From a checkpoint of a small transformer trained on Wikipedia: 67.6M parameters, untied embeddings.
MLP neurons of a small language model. Each row is named by its layer, matrix (gate and up: input weights; down: output weights) and neuron, and shows model dimensions 160-287. Each number is 128 + 24 x the weight over its row's rms, rounded and kept within 0 to 255. Numbers have three digits each. A neuron's up and down rows have the sign that makes its largest values positive.
Before each neuron's rows, "fires after" lists the tokens most often just before its 100 highest values on Wikipedia text that the model never trained on; "fires before" lists the tokens most often just after its 100 highest values on Wikipedia text that the model never trained on. A number after a token or word is its count.

fires after: "19" 40, " " 19, "," 7, "20" 6, "18" 5
fires before: "," 35, " and" 14, ")\n" 11, "." 8, "–" 5, ")," 4
L6.gate585:097186101081107166107157112166131145103143129106130144139146153119140149112122093084099148135128173137155154136141115111108112131115124124169132114113123100156150138122089113105126131128116116134099094066139129160097106134150082137097099142122101128123140141117134120130146137131126158092150135155152136120105118155121163123175170121128121114139118116104104176128140106122157163114146
L6.up585:131114119120123157130174075169101062124151129122108145131157135119111119140145131145135112126117122134142142107128129178158140124118107093163163143144100155127099125137084132133132171151144173139117092111100102098114122128144148124141142141112142135159092072146117163095101151125158134138150107113106132164119115098131147134126144109166167151130156096144148172107103133158144154107145
L6.down585:096112131159110143142150133128133117118132122124121151111137178167143148129134093139127163100129164125141122163126164149099150143142143158152109189135161090078110134119176137125160128124135105121134134132111160141160154084118147141136121117129141122152114082118112174144088133125108133121086163118125122100082112128096089145170140110114155099140161090120143137156138107117104079122150

fires after: "19" 31, " " 25, "20" 13, "." 9
fires before: "–" 27, " |" 25, "×" 8, ":" 8, "-" 5, " Zone" 4
L6.gate1477:139067146111115161077131101102141113113132121113154131124140148079118094111126129112163148137135170133106162088153147136135105123121118111125099159096106119143132084112134194113146145128132141123107151155123141127124116107126108131114147132096087114109120110145134115132154125142130173097109132123098131164126117117111148077139160162162109089185140133157140087159098099113167125157149
L6.up1477:100106125142139138159051062137137096119137108143170161139158107129183118156104117146195160078096112145114123118152160128128084105102150115146130122140103136114151094132166137101109155124087118133106126117138165110144132111127112119160112147110067138136097098136158091134153090122161091111125094160119117122105105112106123144137099120131172109105102148099045077106077111116154108135107
L6.down1477:110156084121087151079108136130174113116117112126133140121145133092091068128077122140106167140129117141135109117182118099154099139132136151126105166172124142135134145139150138125150155146098138077092152145137157157109119120109113134133138180107107091111167158137109115120143153114143139107192108114132102146127092112141088109114134080135101078079137104150125126120130143138091128145136

fires after: "\n" 47, " as" 16, " " 13
fires before: "." 71, " as" 14
L6.gate366:116113150173097124131163152121091149098128110117105113096101113158123089140105148110163139104130148154113153117099111154106106149148100124110102138103138137151082120164117115165118137131164116111147108117128104124085111120150124136087167100131137130121101143158137120125126115111139201157132130125122104154130156154121107131140158145167102081134169077165111136144100164101140144124135
L6.up366:133153091139114114147114142149121148117135140117165121122145153139131174088132114121101129161111144121120137211147103150124131137120074156124141095127102145160164128152108149179092169111135089169133124143135151114142138138143145106154139162138141163106093107144117101092148147121123110115134105147127129112155150145167159122116115123118144145120147126124132101099121128139094179084122
L6.down366:092158126150151109126138128114138171089120142114145112124142126128118147146146131144115131108113126108122113182139121128122139142139134163150127107124154105108130167143119093147128100094120169154108099121187126145116129108092116087121118135129130160172158191117128122110105134128129109107127175150072076126098162143155131101125125105068144110139140150149090100091071118146155129131091

fires after: "19" 16, "–" 15, " " 12, "20" 12, "1" 11, "2" 5
fires before: " |" 41, ":" 13, " |\n" 6, ")" 5, "\n" 4
L3.gate1504:119079108150093093129135128140123133127154139111153139126092126137135088102136107090128130083114077121148129125075143139119113096165117148129122088135126115133139158093156159129172132162168114157125137122124155166164147158074150132143138146130142133131104170137147103143119104099136117131124135123111142144103138073107184132121119097140118110171141140112115164077086114150094173153188
L3.up1504:132158158092153112088151093106102166123141085153160087141098146097116127151111161093131115169113132117122117122184120126092118127129147137099192128111078125127133096141134143149132119148141121175114129129102182105109094116153140069105100166116108137155140135120126152136149110146098131097138146125078121152115121138123100088125129118114108120112124105114120156111125142120140136105088
L3.down1504:183117131097178107068120124139134137097093123146137127101116158133150176124100132085128140149129065117155141075108149109154115105158141134093123154122133108163114117112102106134134140119150095137140106088102107112101109102108113147140146152132132120089131104103122154133129127125114133126158182136108115129116123138146101119076061139135175118140143109106114131122109141157084130153117

fires after: " |\n" 22, " |" 20, "." 15
fires before: "|" 22, " |" 18, "×" 8, " |\n" 4
L3.gate171:089104083128098100113125141105067135149149135130134106146137082150124131089125149145163105107093106127111117154160184169132096113156121142104178129103178134132125176096106142078147114110111168136096160116121160108153159116133133131122120155106111118118164104131108133171147129129130112085087133146105128136140136143115141137126134099150148096110138110134148149150101084144119158128106
L3.up171:127090116142113132136148145188094083139102084138105114110088156161147146086147105128145122125097103120095127100127145119123166153143063183156139154092145163157094111111122133108178136113160133092142124167113137125102160159142159163086095126147144076113119171126155124169128167081112108091149119141108113092146134126149151152128141146152132129107139138107103117116148119147071134113148
L3.down171:146141133134167132143150130132128117152132117148135106122129170094135124155154133098111155141151146150176116114129165167159132098113075126171117144156142133195121087144096138137110106111129150142126133136111141138116135120152156087114114151078132173118107106096132129118124138129106139129140126104111146126091128150118092089139136162142149090122114166145145111083132113142063125128172

fires after: ":" 54, "′" 17, " " 16
fires before: " |\n" 20, "." 16, "\n" 13, " |" 12, "″E" 11
L3.gate890:163102147124106144113133153122160126133183160103120135134114097068125172121094122136104115120169122120135153185104111112176151163116095156151162157068154118132135110153143060150124149149114146142141140124096123140134165146125157139114097124139105129114157139127137107118143094120097114156137094128110139133092162115106089152113081145116132172140147160121168083168141136149126154096162
L3.up890:157160107063111108143128131104103111140098159160110134122118112105141139129182070137124116123118115118119154150099130153135155169113086137173141170149145146124153112108104139132125108172142156065096157149094087120138128152099173129090153116121108131134147141124118097128120138166146138122112097144158128113140111151121139144140107109115140148121110195170150108145088129115119138149079
L3.down890:145149075102156130103156093141115109140152147123109098105131109100156152099173084122171137166149128122145168120162112148104136177116153102139113141135121137134123098136131126159127143102113094094081104174101159136136124114148100124122118115132126064137148093164140112127149147070079110170112126088131172092127124166125147118089116150102134157109114150138160126152107126156126158124129

fires after: " " 51, "-" 11, " +" 6, " of" 4
fires before: ":" 75
L6.gate1461:150102144151128082112113118138103108102130095098136115141132138120131099132174140173175103120163100146132134129106137060103119151115147117146089148157118132174161110079187093130110072100088096156099101100130133140139154129123108109141090145137149126102087112136164109097108099109147133145127134101151144143131155143137133154145149172142106094102210157142088138175140164115129132096133
L6.up1461:090099104101106149109071129152149087146113163091109155141145146098088109111104183128123095087120095114123193082115149161137114124089155090129097143094136140162113116083134144140139121140130125116113104063152182113129165172106107136110168125123082127097153130087153124135120139103153123122131113116139126151104113113078142137164134101117107151121061130102132158167129111102098103160128
L6.down1461:173131147103131118147144145150097111148136116123123129121078115129081132123131127136121126159124139119142101081120138150131103106116127151152156114175138067164145135081120127084151110136097137103108091104119111098080087164124097099127111160099100096106105126160138131130146091099146120158138099147179102140131113114137118117155131119084106099127124135101142101104157155093080108142111

fires after: " |" 33, "|" 26, " United" 9, ":" 6
fires before: " |" 40, " (" 20, "\n" 5
L3.gate461:171119160105109093147152121105108146109189119141108166122129147126146119114139124159138135147115140110120125151081170134125107175080115132136147133108120136111143142068097115114135141115117155062172078148141126132148167108146144161117129137100130074165106138128117092127128116099097092110100174105144154130153127112142148130130119111116146148115152142141091142159117123154139092142116
L3.up461:147095131163161117160136125116105111139167165138142108126120146101147159123173176171108116162110155101084089136117157158128086154103092102137122105106097126141134142113081099089121108097110099079119138139119127139138115161119113140132135128134159133098099165109148093156108137132142133109159129144116152108132095138105113110117177124119141150124128127115145128118128108166156082122148
L3.down461:117093140135146136150127115105117117133157122154118150115133139098114159097170057148109102132110154136135131147108156140143109163105150136130111102146115139119137155137117122151126127147114092078120135134110115135161151135115156133100121168145118129111138152110115098167093143143174147154169141162110144146150143151164131142149132145109131150144154110133149101114101134158136118128174

fires after: " " 40, "20" 7, " |" 6, "|" 5
fires before: " |" 72, " " 9, "0" 4
L6.gate698:095060114148117152102104117143130116123124139099125107122132140114129168129148134140108101091147113130118156114150074133175108121112123171119095151121137106111140140153169116136151058132153140122118115126144136117157145119106120108138172110124171115110139104118157110174155124145110129088158131156150141125110083121090117112121171134161106139127127158136070136171138135115144123164128
L6.up698:101150120173112179023132121110090114155116165107139123131164180150132154145174141148132127146126152158168146094137101142166145128144156136088101058145152099119143116109136121180120143140114150087126081115174100107199121131111118102124155138120133193123128137152134157086125149111146122104137093156146159116118109118120148131112152178115130113145117137066168186177174122114114106151145
L6.down698:126077108129126160117148136127118143146097131153134135137122147146115116102106135161129133134133104140130110115123115116179090156129157161154181096135145160137112105097117100096122131136125182131160168157105159121140134133186108106149134171075133162096103147117075084138138132217093100134111171081159125132110147116121124110148110117131102105151130150097099094145180134138173115097104

fires after: " " 35, " |" 20, " and" 4
fires before: ":" 39, " |\n" 7, "3" 7, "==\n" 7, "===\n" 4, "2" 4
L6.gate1387:091124180173092124104119128118130118083162105139143103161094099124184090146039137131121127141131110119132088097115140133122147134156102102138158127125100184149106102108122106154150103190104097118096116131099123122077120151115106160130094151126110133115106123107089119120116122112133168148137143162121147161121140166119130112137141140125175116154119143145128095103100104090140113116117
L6.up1387:142131164116140117082134121153111151126117124176090126162120137147133116141115145132108117099081112119139132135096176136134146151139129136143133154191114142086116095137122141105096132132095119134139157055149139151162093125149142091113124103125132123137099087157139154121082157155154108146123111136124111108170125105139131156146111092049108106107081115144121137093165113102147121158135
L6.down1387:103120105103132115135143127117131098168112169118169120134104137115168075158128177121118120161140091114080145098146138174103143097119165125108152119137094127130109102128096161114162135153089163127155177142124168127131107165108140100127121135125137109119099140096148115140101085146147149120134134126142120135133103169105128151134102112109088128121081129116142168117115135149131141069069

fires after: "19" 34, "20" 22, "18" 11, "th" 5
fires before: "," 26, "." 25, " and" 11, ".\n\n" 8, " to" 4
L6.gate1611:135170137169142123115197131156129177140150105105113080110166126115118160137129157067063094120134157155128109147105135117073134084111107128125140110122106157118128161133132168132122099120131111146115142145067163108113182108144092114115099122150159155121171084154115173114144147129133146159138111157115129103154130169140140142138162120107151139144136104151143201134137123133123105113122
L6.up1611:151150184120144087115116125138108098157117149152149125137141124157126128075091082115127101118105147145129145122132104135123095143153125106124150123136114114149121130136129125107131104150131143168101079150124147135146116152111129134122088118167133169143133152182107089146115139142108105152114127122136117089121128097139181122127151149132086150118129144154120143108127143112140156097101
L6.down1611:119111138150138157113164118120133124140123156153080104146119104104127130060110130149121154131164103141172131119120131089117120142095108081153111167122132155092067130094106126132178121121118132132111080123127112135111134095152142109116107116117128106118159106137093194145118138133125142103123130149124092142076132123161136119146158109099125125134108118179135112148123133137157125136103

fires after: " " 29, " $" 25, "$" 12
fires before: "0" 22, " million" 17, "." 17, "," 10, " billion" 4
L6.gate989:120125115112131145143134156097099167152147117148064126138117136117152127155157136112142098115131139119142082125142156131166126111158150126091149102128119124142166107119113150096116120148121082134109129169142158114163121119122109055143124093179099105141110109115099160134177111094110145142099125120155135162156133155120150158126122100143182125147143132119095123131164153109159101147106
L6.up989:082154119101092124130144111108168113161107085106125130108135142105129147142098095118137105098140143115131145095151147145159133114112113155120145106157132142091136123144147114175112125139128130172138117134129161095146108129118130171116103128158127154117136090152144111144145138119100133156118093112143130132116111164136114161131141122142140123129128099132075142156116172154144129133098
L6.down989:119108117110140142136153153118136113096111118128133108103133121125093131086158142160171129113128064104138140150191119114151173133154126133166128124167111162117130120158109103092131125143091123141120163131135170116065139110127116126087135163091140128131145146088149107121183134101093148129107128104092186104137110128126130130090135106108150122164107110188138123145113130147157133118106

fires after: "19" 45, "20" 41, "18" 6
fires before: " |" 29, ")" 12, ".\n" 7, " –" 6
L6.gate820:130106125121141171126111158161174148096156118090105078123138101192118148128080117131175127125111132183078109161133119071122152117157104145102114163143119128110144158115088157112140110129110080167158122112148167110136103128090097093129148109130122161072151095120143125149110071132134144147164115154138155196046141113124117149160149137127106154121121115092121114110122145122109123145120
L6.up820:164115118153124142117141117150151116126124095132117136123145141132144088161080146163175168179139137146141126164149126128118129126137108147074173166145170153097131160178135171156114148157093054157133122123066120157155122110143118115088109136117102119086165096121147124101140103100094117154135131145131128141107137096150152144133089108132147109120112119130133128110123146135099165151161
L6.down820:113152103151117085136171133119165092122186158111127101178141134167156148154134127143104088100130151113102140149123140137114118102131100127140150162134124100142131134183106123137115109093131079123105080132111125140120141103128169078100158150132143109122139143106102108133094143148129117118130143122135139155134125114171120128217113138144141136101127151108106113079177147096121080128109

fires after: "." 35, " " 33, " |" 6, "\n" 4
fires before: " |" 42, "." 6, "15" 4, "%" 4, "ua" 4
L6.gate310:093127169129106156195137103133110137136148140103162129170121123097118101159103142127173177090087110142160099124065134161112157113168116159145194161150123117109153124124116141189091135105149108108111141111119150115103127179097106091143156115120104173151125102126159138090128070111118177177110134100100127134094148168126108105190130145202155087133112077177138137133141137138077112133176
L6.up310:095075097133114178154123118144130105154115120098116108091138184190122090141095165123150121132109135119130092140131156164175140139124120165155152162147156112124149121148082113152097105130142168128106173131145131124118134149110112141140128168129135106174082121135151119140138077112154135105169164108089115129163173134109144118156149153111107090117153101166143168163132083129082159162122
L6.down310:101154137093134130101122122148101141138107089114132115083133106121114136137111136097103132083132105122121140141108109126117124097148094132157096096123119129120128115136136145158116171134133122144129107151145124120139103136140149123142111125129125064121121113112153108137112117163167101165107113184134167076073114080119162111146130124156145141099052114178129158114133111137145154120137

fires after: " " 80, ")" 6
fires before: "–" 62, " –" 4
L6.gate1448:144111142123093121140101119142099093130111078113173151132122122137141111114126130130128118132127121115170146089100155170127101133103135184112123154109104111122158150115139148146111121132120123134121120147119103163113119107108117113130095103103120156143129147109123162117123137131167110135067157130111118140126128122152110118161136090090105126123130148084109163122077097114164069116158
L6.up1448:103139142120114103156079101135124115163135108091091138129140085108143126152117174138140111127149152133145147087090142137151135105111120135118165107131110126106106161086130126176133117095104101074134142112162098114124133105132160134149139102102145148111118138169161138083108121131119168146087140130082111118154131172101152105168159138084113135144159138115137160153112140126146115091125
L6.down1448:121114125100111141094129118113154122119159133131157172123073117161093121123110159092100118095101128170126149105110099085159144108133165157121132108093100112146111140147121098157104085153114117111132123102143098124122134131126173146131126114125123190114165133121149134137119092132128143178114157109125115159144110137114165108082104150112112148090132133121139167139137097138108141104114

fires after: "20" 38, "19" 32, "." 10, "aba" 4
fires before: ":" 98
L6.gate784:088121116156148113104128143135135096152153111161131122114076118156114093140134149131119156093107112142143063113119170161154114088128122119144134144104123101130144125134154119128114130136145143091129108135080089119142181127136110137140164117133121138153100082121140145104107082113074073119140150169116108136134113066160145162133131138127097091163115136196143139142121104137103089105145
L6.up784:120138165111170079144085154079129134089127163106137130165129098139107110102134128134114094087135098123103097160159172096063079127172125140099164116109141129134092136096097103100177152157101094159137108133116136127121133095137137083141116098161083104103170120162167153107120125151123127150117116169080125136120111094141164106173121101108125126111123128096136157113145149122111116083135
L6.down784:134102111135170135116115130074116131140126122143125150145062119101148095149131114146162117120101118187150093119126132154141117133096139144106123154114102085138140155068105137116142137181090104118109127117165142132138099137089127116123120105129131132133115099133151115141142100122135126140123113129073155156090095102146152123099151144130129102150135129117180165108128095099133151119122